From a checkpoint of a small transformer trained on Wikipedia.
Size: 8 layers, width 768, 12 heads of 64 (3 for keys and values), vocabulary 16384, 74.7M parameters.
Architecture: rotary positions, untied embeddings, attention and MLP in parallel.
Training: a variant of Muon for these matrices, 5528 steps.
MLP neurons of a small language model. Each row is named by its layer, matrix (gate and up: input weights) and neuron, and shows model dimensions 576-767. Each number is 128 + 32 x the weight over its row's rms, rounded and kept within 0 to 255. Numbers have three digits each. A neuron's up and down rows have the sign that makes its largest values positive.
A block is one neuron, or neurons of one layer that tend to fire together. Before each block is what it responds to, as a language model described it from the Wikipedia text at the highest values.

Description: Articles and number words that begin a noun phrase right after a preposition, such as in a, during a, on two, in an.
L2.gate201:131154083079087152097141139165118159166121126078129182180166124118144175176123159159075099124154114119111129097097211137170103100132156142149122129115079129126139095153158154100121172115119179100161134108057142128154171166178113125116163125088114134140166088130160151138080129118114101136120105127155118170146137129125084146152160135115146135091124150119092089129104104147120104110108153137081199116134150096119138097150104072196110163117191148164130071168165106144163125078152099092199086151102105085184119107159111160040094113141117144101078112096126140110151075121155090119
L2.up201:126156148082068112063109117120156163095078141136111175133168140106151164139144041148133096136096127099125126124169160067156097069224106141108174092134094079041100118112195138190164165111098125103187159116122141149166144107120126158127088166089119160130177195135152113163106105116102089077112115118092160108106151136093120148066142101094062129127096128075153124114128100111095010157148131113142146107159134109103075156105090122180164125129135110139143120089185088180120101101113177103173065139083101145153090127138147155111110077166099110066086105133129165157169050109114121123
L2.gate377:155170131154102119094162163113147124134201146171133135066153118115211155078095115142140104164124121107092109166099137135108092109098182096134143201125042104106084084127114050092137106101174089152107143122090161114129163127155157140144118143175182230178093133135137104096209090102138093164155133100102157073081120105090170160151117104184197160075172100084158120119155062199114116152141172144069070050130133104120144132131099174137156127150131092100069154143125137131172165099130155151170101161138177113142097154173131136152160085154142158108160070095127214116098099136081156112
L2.up377:132110101144127106127129207117143111195115144157115055085131122051147194131127089087130044165120137082183109148154190113133153087097135169079157098122137134139124147102131163134207147136114169125172068116114062147125097097133131113068135079131090096154136128164137072117145123178072149161154134107157181079106211127115157147117137135139139051114093079183125129114154119112108161123122124080174138139101094122053104136150084137148068109166061142166135096134098107133082149098071104131132152159098193110119099083085115106078156162154093188186155104110056179099103126147166102120
L2.gate617:157184094106103170123190098139154125116193160120140184149122124115083146127178132100141134172109098134141147035115129132111130125158152107116067153131151120098152090089091106118126093155112161071104120073147178139122136175172121169084162137149117154143108107089111090154120163118154094136164129118105207137122107102165144113151102143185071104041068123101121088126144104188084151118160043129141201077134060165160133127069163098134108132101121160164133118133151130090178135105102102051124085045198140131120106151109172177160141164149138126085131135158143150174082109128110141100
L2.up617:165092110119167135142125138121144093111160062118088123156097161099097053104141199157180154156137082166161108109100101059138097152091100107156133136129124122132134102119114147179105134089102111145095136118090108113097095143128107140155114063120094117137078081150141120102099142168152098123115125147096104137120152067143111180157107088097118138181161099124076189190148136131184104070123188117106138073159185100129164132115096121143171100079140104088153120124140115120135158119138175124190133139168209145099119117145098146103125138158158143123125095148183112149101091081113131081
L2.gate887:124201101149094155079178111097102087106072094077084131105175103103117136110134191149138163091118134087136090183109156151141231106053150144127082155141129118163134088113125164114071114124134058165122165111164154138042148132180107142044148077175078103125122141099090141097107136116116095121145121107096150157127119131115093147143135161121170133110153085137147118159111108090127143177144102128172168136155136061112151094115125139099117132122182119120180121127100172073169141141137145117123100128200152152155112163090139095183132126136156106095121124120141125158041098108106136122
L2.up887:164120173102163184129174132127085113105159132112051086118140140167145129113127151195122156114129153236151131111075137144188151062128161139106097155164072137195138097115111127112138092172124063136118086101159159071102080131100126149065177116190088193100108082118123123118159091148120084102139091073100155107104128130179083114140104152163135128107224139146135173103107066122125141072137118141154134092127082126087102119122123103120142076111154075088154073097094157198131160140107122115082124134187132111094118139126113147147169169142122202121124118117192156157123115086124122154
L2.gate1169:110105122061097180150142140160111067172148161135155150112125117120157147121129118107111144131133121088130120101093102152081112136098118113125128121111113146069114206134083101134120120129160096181153102126139147161188124167116152099155059133071124097103090145196140131186184116135138132129114158167167184188152137147195145199096131133117090143103108099135123123155117156159106166118126136137108186168099123156176139087153153100127092067082153113141151095119161138147138102131100196112144160152142145193138135135139168209167123086153203132121034078110154143111112147183114114151
L2.up1169:112144102077081150122092197137088115142112179095108158102135135058168145126123147172130086118102142114113099122128126080117108147082200142128159088136123112105106131119104153125083178098133097145158138111142103103175152067197104128104097098067105176130150109120134187200120092151151129204131115156103150105107197099153134084066143122074165108157140094126097152087093178169167135125131090116078174192181104092135135088170099119131105189143128165145129154116161120186118132130081136109086157131094140157176102145154182168152108118153165146131050121080119137158136040164075138170
L2.gate1504:130131121015181097085159180186117170147125139112043105093131095084128083134138088098161134195150070112102138080125154098075099107123189167112116104108135080132179086138168119133098137136141088134139105105167135098226139137064112127115109121119095155130129148125170094119121125152175135147119151130159141131120077155104137129157111160144137124140096067184186166131087091151148156097106140159135145084173082132136117024193168124126118173081108141203121088180114141132097167135114095125112089068116139075124081137109108138170133108153096109081150165091126156116045099212144161115
L2.up1504:102146108124126164124118149143176132066134131066112124185121102120175063116069100132135137137125155098209094102096132126176093181099146175160170109175145152090145182153152086092180163131122124174134134086131125098163177104113123162128114172145106121166111082087132127108099086177113161155094115100146188148158139079167135132142114127181156106088144084127099094124087127140148122079131200070116131163155168178102145149137091120132151176147129167147076122106137107167153139106082164103186129115094147167154109155134127056123136151128108111175172031143110165064086119148118094171
L2.gate1836:140146126105158142139146121163062109133118119163104058142088182126103094124116123148109117130121089120108099145129183150131165187101151092151118075143110125124069091146082122159149115099143124121077171119108074074140101131145179106093137167052137187136129157131101153115169155119094166109132131189094163106163133143112198158125185109130089136146087126098133182151198123180106094198124129160138103110136115099062097118165136067155146115141111129095096151089177159150142105123195111072119172123157225100209140096129141131079126084137114104193083137108157169129110128143106169191
L2.up1836:153133142064107108093093123146175153179143182129107106081133115082133093125117101119117153098076082127166115051115161120141121147125141118147171171125069089142078102114155146111173103173114067160117122124099145162125149134118114149091146068145072165159135135081189085117163092105089132054132138113162163082116156173155172108163106112112106149129121091141158119110120171124139153098163156075117152168102120164105103120137153121146160144149152102113132211110173167169109113126126205110146072091157100134147140069151089152138136149146126220077104072112133164178096078129126138091
L2.gate1952:140125126107127119125137154132144122167115122144148144072161093135116153099096103164087089119110084071157147121065132113079141102133126096143118156135159124103069140090129173117111108145083110152134102128134045109123145115122140160124062167097175117190148104083115142072124108141057111126114116106115114154148136139100119162112171154149153150102146082087121158110074125187181106133153106082106163184125151136109114104081080170125089135131152178091159190074095125129147058123130053177135164087075167146098094151164093171121126064109083080128121061144159031125106145132176147142
L2.up1952:103167143127131119112194090131045105083115111144150112133093131141166203081141098151163182139150126170065118086119165077191151173130039125149131155104117163149108199109166118206187148106194148065161169136145098165155129129138122059114138093134168135215135165145136105067140163109108137113095130071118147154140135151095114139141107143086123152146085088116115135112075165113106097109131141079138130184143192118084121183100077150135090171154153120151076102150130175095153165096097179132165158165085119137096157183154097096087111109151193169192135109193096113149136142142136124099

Description: Articles, commas and short words just before a physical attribute or rating in building, ship and species descriptions, like "a hipped", "high", "grow to 6".
L5.gate123:058135109142194108105098125157169152165117103091188092136165099116109113056093161134114170154093097117154091139093140095077218097154133149160143073102093139146153070150108142104151137123152149165083149118191193132074160114128213139110121131113114129106105101103131099112198157060126147147219124075106123079114091109127191098132112094114163145146100106116109148135067126129066201156129166085088125102074169115137183099116172112113115193173121208146111150127103143137145149091078109157135162168139147130137123125094136091113082087104099084161124116118099099138101129095166189089
L5.up123:223154078137141130126166130116143136113143152103150132157134145104098141139125108119167157064083113107157127110096109152183119118156085144166118131141151142150090102071102112145134145143143139155157083155153083206100166134107140136049106144101089090157129113118133111097178109120130096081100135141113096141114129131112212087143144131145153180175118171160153192144177085111074162162117106112118153098150189146134116127099138187112101118117132087114088114097176161148165160116119110104164134100193109128154130132164178160141074203091073132095095122176121120125137083117118086120
L5.gate263:096155119147145162089027205128129105156107145103107097130133121165093122058129089127140144128104148083085102153119083129123172142126096118140114085151141164059135185153102131159101111166172189155113135119194103124152128113081161149166136053150120158165054128181101136108130144109147117137126106160155082102160152129140130102135171117156158099119107162082164181171145081064112109165134150132140136117083129161095178161100134122122098108106141060151066139145140092102128065173109151157164117123073093139078147099174148070078076107143119087088070175074086108127171112103143166111
L5.up263:119117141154138149077179141082174157071125150129135111088147136110103093150189096152102180136153152202169124125108141125155131126136171207189110133127167076194075119106101109128071122131123086094129133101159102086127105193138089138120113074161102077089170136030139154061111168130119063098120125162178147169087136136163106149171172163114134140117080185132140141120196114068130164097091209139120058015083174114140115149101098114090149181160127125123118099111127111136122117153116120142196134114115171043109123133176168123070103143135099121105138096174119134150117157090095121163
L5.gate489:108167116125135122089144161133167136143157149179139105073105138133109166109131106062116110081135165154112123112120142116147167115163091178160103101124170190073117109121172143086051141144124143155132105170101128156084145121167123147103138143088163139136173097080032153150176139080144160110172111118072131164149133115130097114106136157129134183132056165101157136122141091145117150057157134150085097082083111136156155111125084111125138118196132136082113144120132130127204101073119167138143177148170179072138116150133089138141131085133082108137101114111097128101111171165100161134
L5.up489:169135153094141049159135095132160183131106146161119114133123143176132098136138138165076140109111131091085106163140118099110168172107108122150143164093126092144129129097052069082057169101120164121122098146114158104160099128150068106115114137153172058091121150185058089150182167150207141110080120098173085090118165111132150086125182104141143175148076146163115150126127179124132182117175197143105150092145118133132103110131129155071124134126092091052160120059173120182117123200083086108118151092073065140098160141157088180136064108100036133126146135157109111107166102084124120143
L5.gate594:120104148149144144148129123090109142121105126129122078112122130151093146074130131092122144109143145132141131185106083134138165082147108097153150074074136132136137136169083135115117127081101193132133150107111132089156152172134156135077175063106058111127127116153123164098169102172140116113093077116169116116150131120142133091092115148122138134199104201133118237211172085128089152139111139111072089086070165145062110113095105127112216141120096087161147115184144137106184180083053194135177081127148102128136174080097127118097051178139127082116130108056086106139140175090129150084
L5.up594:090141187186167135118126114091141198108205116068179136131111131168065179135172135120153151105108098107131077159100052093122101097066131134118162108139182144084124171118060172200124087133082146147119152166156150161158153171062132130140119082150161172149182093102101134177173055111104179131145099106101135104150146125163197147150120087137164149118163134139115148151151152114091137135131144181129172107069123121098144166079083149125130157164153137133117087157138144094138117108164169106078144142165066095127069141121195026156148103126095052096161172108159170134137109147144185091
L5.gate622:136141126115077100144102185172134114087124074121142130103125135154116133099138148106085146094104121120093113114101163183149091107082157112162115093069127092133142117197099119158126080147087130123113132082232136140135117165146167180115128123153107100106117104169155134161139157091173099106106094167152101131125166148120101132132133134161151191097155113099146157166138099124096127126128151124085092117214085125139138172077103125141143135087097141105134102116104127155211129119158160134110156129131183068108130174130153092118134104091125135086083129159135198108164082082143096116
L5.up622:135156142173117072106132143150145121110147122140185133137135097185103095126142153087140107130061166106100098157126165158088140113170168154150153086072168145103131189142082154188109160121134119071077144059107144159097058125138084145131147130119122149106146152112126230174141141131202197096091120127083105079146098170101119158081151127096127102168176102105171113116108048079185153158138161184132100092142080100097145157095143155099178134132142143144107086107106185167148142137183184146096110125097154096099114163109171083140095109102116097102168108155084137127087073136166158140
L5.gate1329:099135196101158087107097138127096093150178102122131120076082095135145113147123123150133127167120146147101114153126070133098156160118166112162125100134163136107178166180133159092144185151084171145112127105188078104168125186193115088135159119159145105130132183093089121137145182101127188172107092166158089109139097091081115106118145109167072064143118070128126132153112144142168118132120084130125147115137156101130071128054105097080121150144182109088099105100144180110146127140137062082152135132125113146088180174121136147162116109135089157099125144163108129167087134118143156141
L5.up1329:087091154101100091095123124160146149147093111160083114180094122111153156180164138122121141119184149099140142145106074146091125108107082152098176124107178077157187199225120138142118106148073155091133168135061126084129116114142105156084102124129127139103148088080104144134138116157152121133150158148132091168117153090182108156175134181141100117137124123087150116094127157081111134101092130179078074154150155075111089093113126118105134100158105166127063164096084142120147122098140120160153165128145121098108108127113169125119098141115151115074131123121097132095182118139228077142
L5.gate1577:060093110170126172128158143114093112119096184099111135180123130123150113117126114109109154170126150145116076145139100146122136126135176174218109179117124142084141137096136172182083089130109044122083098142134143152071142180129154125119116109088138136117176194120048128138144092096158122160147131141087085133121145130093143090167184123131149114161117144138158183117168149120168179170109142080127112116109143053091072112067129102136109155151100120127151135073195154134123145180116121114102128138152076113189141129122140144047063129127131061116097148156071146094195132107126081164
L5.up1577:138152129110053140127145122125159131119130145136095165141138071140147164121172189127120155128123050175102105142164171062141087124133162172145082107113073163102112125108100156198081086121089074119117128083120155192120091171144086162061098170093133160128136191117120101146091109124154138116105109132142082111111138158103172088148128139172106152143137143114184160070192162142097145203076097122184132102038147093120202135142170113092115176117074077110114107128154119127144158132092039112143156120108106079183080112077130158120117181119129099148100128161122110085187115113170159112
L5.gate1602:057147138079117169118124159125124115096093166159126168114190156133183161132108115140114104129162156165130094127126160146151131131195150115111147100143173106163168122168082145109190129105142124071099095137102158182199123192149128105134136097124131145103139114104150122087119131161197129126116170108126110131124135142130148119140126162179151158129153120020123080150101217072100090153163158124059076114129106061102163134096127051145125112106129145145115122130112121163087062173161135153110074156098125127128175145146138097058113054149104124164172095149133114095208062153082234119
L5.up1602:126129140094097112128091043142200142149125153137092108113102088094147074149122126093142193094116136198171134133151114108143138145108074188146102061082107169125084120081170086161107137098084153137134082105123088149084135142105119128104105143096081129127137098123118096138131096056136093102105047140146107111149115141084139132120091130175111145119111165095092120141145122109155082073097190084114164114106119147129122150120127098156155155128119123110105139165179095122163085101104135112101148114110058146148112102158137127150124156117137133173135111091131110180147119180136141122

Description: Number words or quantifiers right after "for", "over", "spent", "a", just before a unit of time or count, e.g. for two terms, over nine months.
L5.gate252:169079158060117117088115114139183166071166128123149131138112122097088108159180104140109126120141143153142105106155115154110155129162116148089146110146142140123153131112074119123145114123119177157190099105126122076135147136168209135118136102166165101125060113166119117164093152136149111186127129140116122123143107068164079102116146127141123121153124149154104128101127124185122131126126163088148183041117126140077176088181148130152116183151116157157129150116091113173128179082145121155166137123167190155161171120190115068059169164049075110104214175121137162169089086168145106126
L5.up252:125124164114112156189138147075091094146150160114141149139175135099139130133165134125107132093161111056098103138075112195088143112187183100118137044157124097149183135121108147121127127160116160149104140101117144131113115158141132141105141135161101147149128127079153154089120155132155212118088068101112095108151152132115107086102118174109127177158119136188097168152127127129136126113098136109102109095130126109100168084151116096115164020095113128133122134106104115100103134123098144124151087105176068112153097188154180100083167175142132094167162183181129120139069137142166134139
L5.gate665:157168099151095151071095184170060107112106157185068150150110138125055116098158111138083126137119131161124117163166122101127142156139116129121099121098149123121143146119152089117166142173172115100108061126153164109118124118095105146069140151094096127149131057177134164114175159116137166127114224103131122129115178141129162162089133125125108159170163147126104116104083160124185083162114137119096128115138132083118102082127072099144058138103144141143191134123082134113118155120108121173164127123151154116171160090129150072109218089147164134098108076128134160088126156128108132166
L5.up665:125108186105095163103111109139107116173153085107093075123140095134075118098069068176108096139126129159133141145096129088124112134171136070157127176193099182127066137148088097164142143149087141142193096063103136099139063080126116133077149118089138157165123163167092128161154113104131118096122086116092108157126143150186169103149171144202088140133096149107174136159082121089131167090108106087144144162132085134161102142187108101085181132079180160112156116121101079109143101132151144142160133114121108136157168107095194137113118168134172127087144059108163127044099074133165106199
L5.gate877:108128113103082151114112122152112120070128086138107139148147134073094156096126098169109170068140205151151194098064152150140169095157140118089153143144140096155161060117148115146167172097160187090122103099147131118113125105143189120091124099083183093102143109129116188123169113117080137104124071064143143141146099182118124139121115102154155089121091061111103126047094160134156056086173147085152152125112125088078112226097111061136127154133058160120165079141060119094112097126166120149107121149129129104112166109114105045134180143146114160156111131118140166183098111078193143092
L5.up877:111134107143115139147136124112113202099112125170161104084153096101073112180166066060192191169147166170108079113167102116085173054132156134142085139138140111173141097154120084169130098186143055160143141148187117086125138097073079120103123141097135150142094102161099078123156119145168125119119106077135169120089132133149094121118101165113115120092139084117148149072138114177132149176113104130135172159166126109166164121161142107152098139064165183144121169104060177065089159119112107140155103125155140085133172130117164040100125148121125035114166082128081136072124141177132144181
L5.gate949:104110157134158121041162146148184227147091072173107142147152077140112162113144092138126135110152183147176125109114094121131098068159157168133170113103127171144114134116128139131136088152128132110152236045157098130087086119105143181145141094136137153131130144131075134082088185094084158132156115130187178093122135085115116135153117114113109141132120115124087131108136168163071148146084126078138150148113097170096156170167088132141165146140114141105072158142107135104095201099186133134136147103149095162130142148082144171117121146168090150113121113151161101105090140142097128164
L5.up949:113043187110123184151121144210189158183145138102108129139045137121121126125146080111119168134166096082106112135158084104117144081169223134104150122117175128122110158125097162153150107165084123086139132156116141101105162155131108174097117115132208140116110118095159148136093103144161112153166090076098148068171167108095116147142173163109079101170100163118140110144183095144106124082139074139177151098139152167109083104184101089157174127111135093105121161160120146118179086144154141103131163125100091132171082173136118134113122118074153081028110129120115102117081163132169089120
L5.gate1056:123122163108160109113143100152113177135168121126166100154141137111148148129113056094112141102118141141101243078061064130089088124125069197151123133151125117126087160147162120061140170169166136121138151112161138088135148080167141163097176119142105169118118119142105110037122103128090135119146183159106157154162156117110112114103134126120152241182148122115106075132103148148143156143160111119145129156125068109082173070159170139069089130057121152184117111089137087172106147146144122113104105096159120162107107162144175090177130161070100116111135100128133101125094131094096128159
L5.up1056:141121088111125143115166094061104133151132104089120135126123149118145134085116143164126165166095086118116126154116123125142089153179158168114086155101101036228170172111144152153097151171157141147062140073075191135109170163094109135091178076152095190105176107098164143131163131182077099099190173144140154097084108160086122105089101188155145093135148150118121092129150085101084082074141147179130113159141117071143083076172129099134142128150153095129112100164140164114153091122116116134146075137150108121133083136169084145147165129086128130083175099108152164150094183131111129066
L5.gate1467:146145160132138101085084112123114162146088105115131121120100122165168193174116101173157121092116134122160145100085190071151110175148160213152105080112110087095149105033161144096134132118171096146125065109102063158192132127172111119092119138123153088135110064109131137158122079135138135132113180058143131150131186174087144139096100108086130154103127131100076155143132156179151082109117159144132174123152106147119161068123124133082125129163141164116141129139060156157076139074168148111181173150185126116211118096102091110089129114150075121115165122167107111118058082108156126128
L5.up1467:070114137152162196195103136092173131155203164119116156101163086176244098120110070083149161162140020161112134119162138128139115112137099102085171130209132126100116083157125129137076137152144125131128093164125134096127111144151110146118151096153167151179140105130108113135124147140134121076144156175125137139134183108107194097122136133072068080185093099121133131116186148104119164136135104183117145059163106177101074168156151144080110115119129175136165096095071072107114057097118097181092141170158145187117114114126124134120179144125144104078147130084177120142056097099117152142
L5.gate1670:130165162098135141159125139126143072091128097193096105141114132091152095123074138117116162081088199146113152095094174103115155149179190161105151112095095139169144133154115109166164136177153155107146117082131112123066201093175162154097140128111020101079140128134120159097132227088086158083141115129148061070092181109108158184157108099160199143136176142109062132150115138136132141140158135161118181149149097138079114117183112065095123144165077097155103147126074155160085105103168127115104055133142136131148129155122146095099203127154134162203160132169196116060107080145135057196
L5.up1670:157151138112104124172180124089106163171159148193067097104116144121144117107119087119164149173119155117137119087125185176113189223122142143143156115125153197119121126160119122095124117097081110163063137062126161116136161124112074114108185159119120122142117118161169112122166115118104187120087140120078136120118125102124115123098169142188218148159108115164066157151194159113204139108113130084118204132093126113105177149119155104165050168110091108113145169126155079171168165137130152152104115113118140141147089136157171116107126156111162082106137146134152063081107159149106103180
L5.gate1905:085082208173125062118142064092170079100142141142136147150133109063106100131138136148124107072132141123141131147096169135123202092145103129090177134150138161143080137218110113167123125117106127120105136068174173128189153083151116105119146180133099098118211071133095112190134143164157113136123095142142100114193071107116102190136104137129141090190174138122110126154126121174179106080151154124119179146135123168147113111115078089175201104073108116171121149124140165155097146077105142185047101144088148129096169081128105107124096087113121115102154104099135142119137104121111136162
L5.up1905:118124140078101129173124118142106160139126123159122067100160098123087101159096088146094092105105114108079143151108129049175159167127144158124130152081104116101148141117175165133147132103173187106095157112133121180168119161119147126139122081058180155146094084139042125140126126170066097075084145167148086106123165105082171217116125162148161183170115131176057145188138111107132144106167121036157111069158104127110174124106110138136148162163059125120160136146072136124154100082113122111094139157136164061103216106159122115059107103147137094143135080158161138156132136092161131139

Description: Prepositions in spatial descriptions (at the end of, in the middle of, divided by), plus final pieces of split words (projecting, onions, currency).
L3.gate1824:153146175097132191135135054128131138113132178051114122095135142082193106127111148147102133165163144151163130115160080130149163163146086138185137149085135155183100125129127059093093077183115155158177152157094153139124200148148179132114094129155129152091110151124121098126152075212180063089090081140099127130091156142138090055108181106202125110138151123115137162165104111124108153086152138053054084115079177155153164187170139080165118105102163109172130165162157143152147140094108156182104108090155081090149212181132109083150146148095090119083146126155074150164091186107125130148
L3.up1824:146143097136176117138137075163119113129133113147099049131142189166125070073175140185154149141152105145116113154113145158159183035113138061156106122102154166107089184104153135171138147101099069133181138105108106129074131140139135129124108099052095144119111134122168108142077101186084119071166133087106120201130130132131137135113146154129049103161141177069125126088136180079073134068121117157086160146119134149117093136115075174133108123119138148140137045143138123161097145142075141072127153174100130145121152121162157151093181109090059084123133069108202169130108073097185184109

Description: Unit or counted-noun tokens right after a number, as in 2 m, four hours, 175 km, plus digits in converted measurements; weakly, mid-word pieces.
L3.gate894:135149126115115193132117126144134109127117168108065167044148136129128144200132129134101162130150162113094137109088103094152164128118180136169146170147133147165119145132161071080115140113156094146092151129148110104168145183094127129063132092194193126120117097131093085117089077132131163079038141131095125127186127087147112081079154100165104144098156160184079105133160127129075155162138129123090163108109132166168119118134130155109092097081175142132107125098088126140136168152130118157177087093202084148144106115146171081156144164115187132105110132086123108099123113129101071161
L3.up894:135137144088127133124120173133104148158088203163120078121124126101137073139168159185109143130131061136155136111091140150153022185157149159115133142147082143142123144109114072095150184160176145150165062087125098136188160078123131152167138124153126107110037134099155121070113083147114063076100140122151106052158111096227150051124149128231102152199135143115169070141103073133087133103113058188200093090121088120141165137179113109106124124146127125140094101126156129134120154122194097126139130156102216089123141139140163149120120133089097090114131089114137088122099107142216123182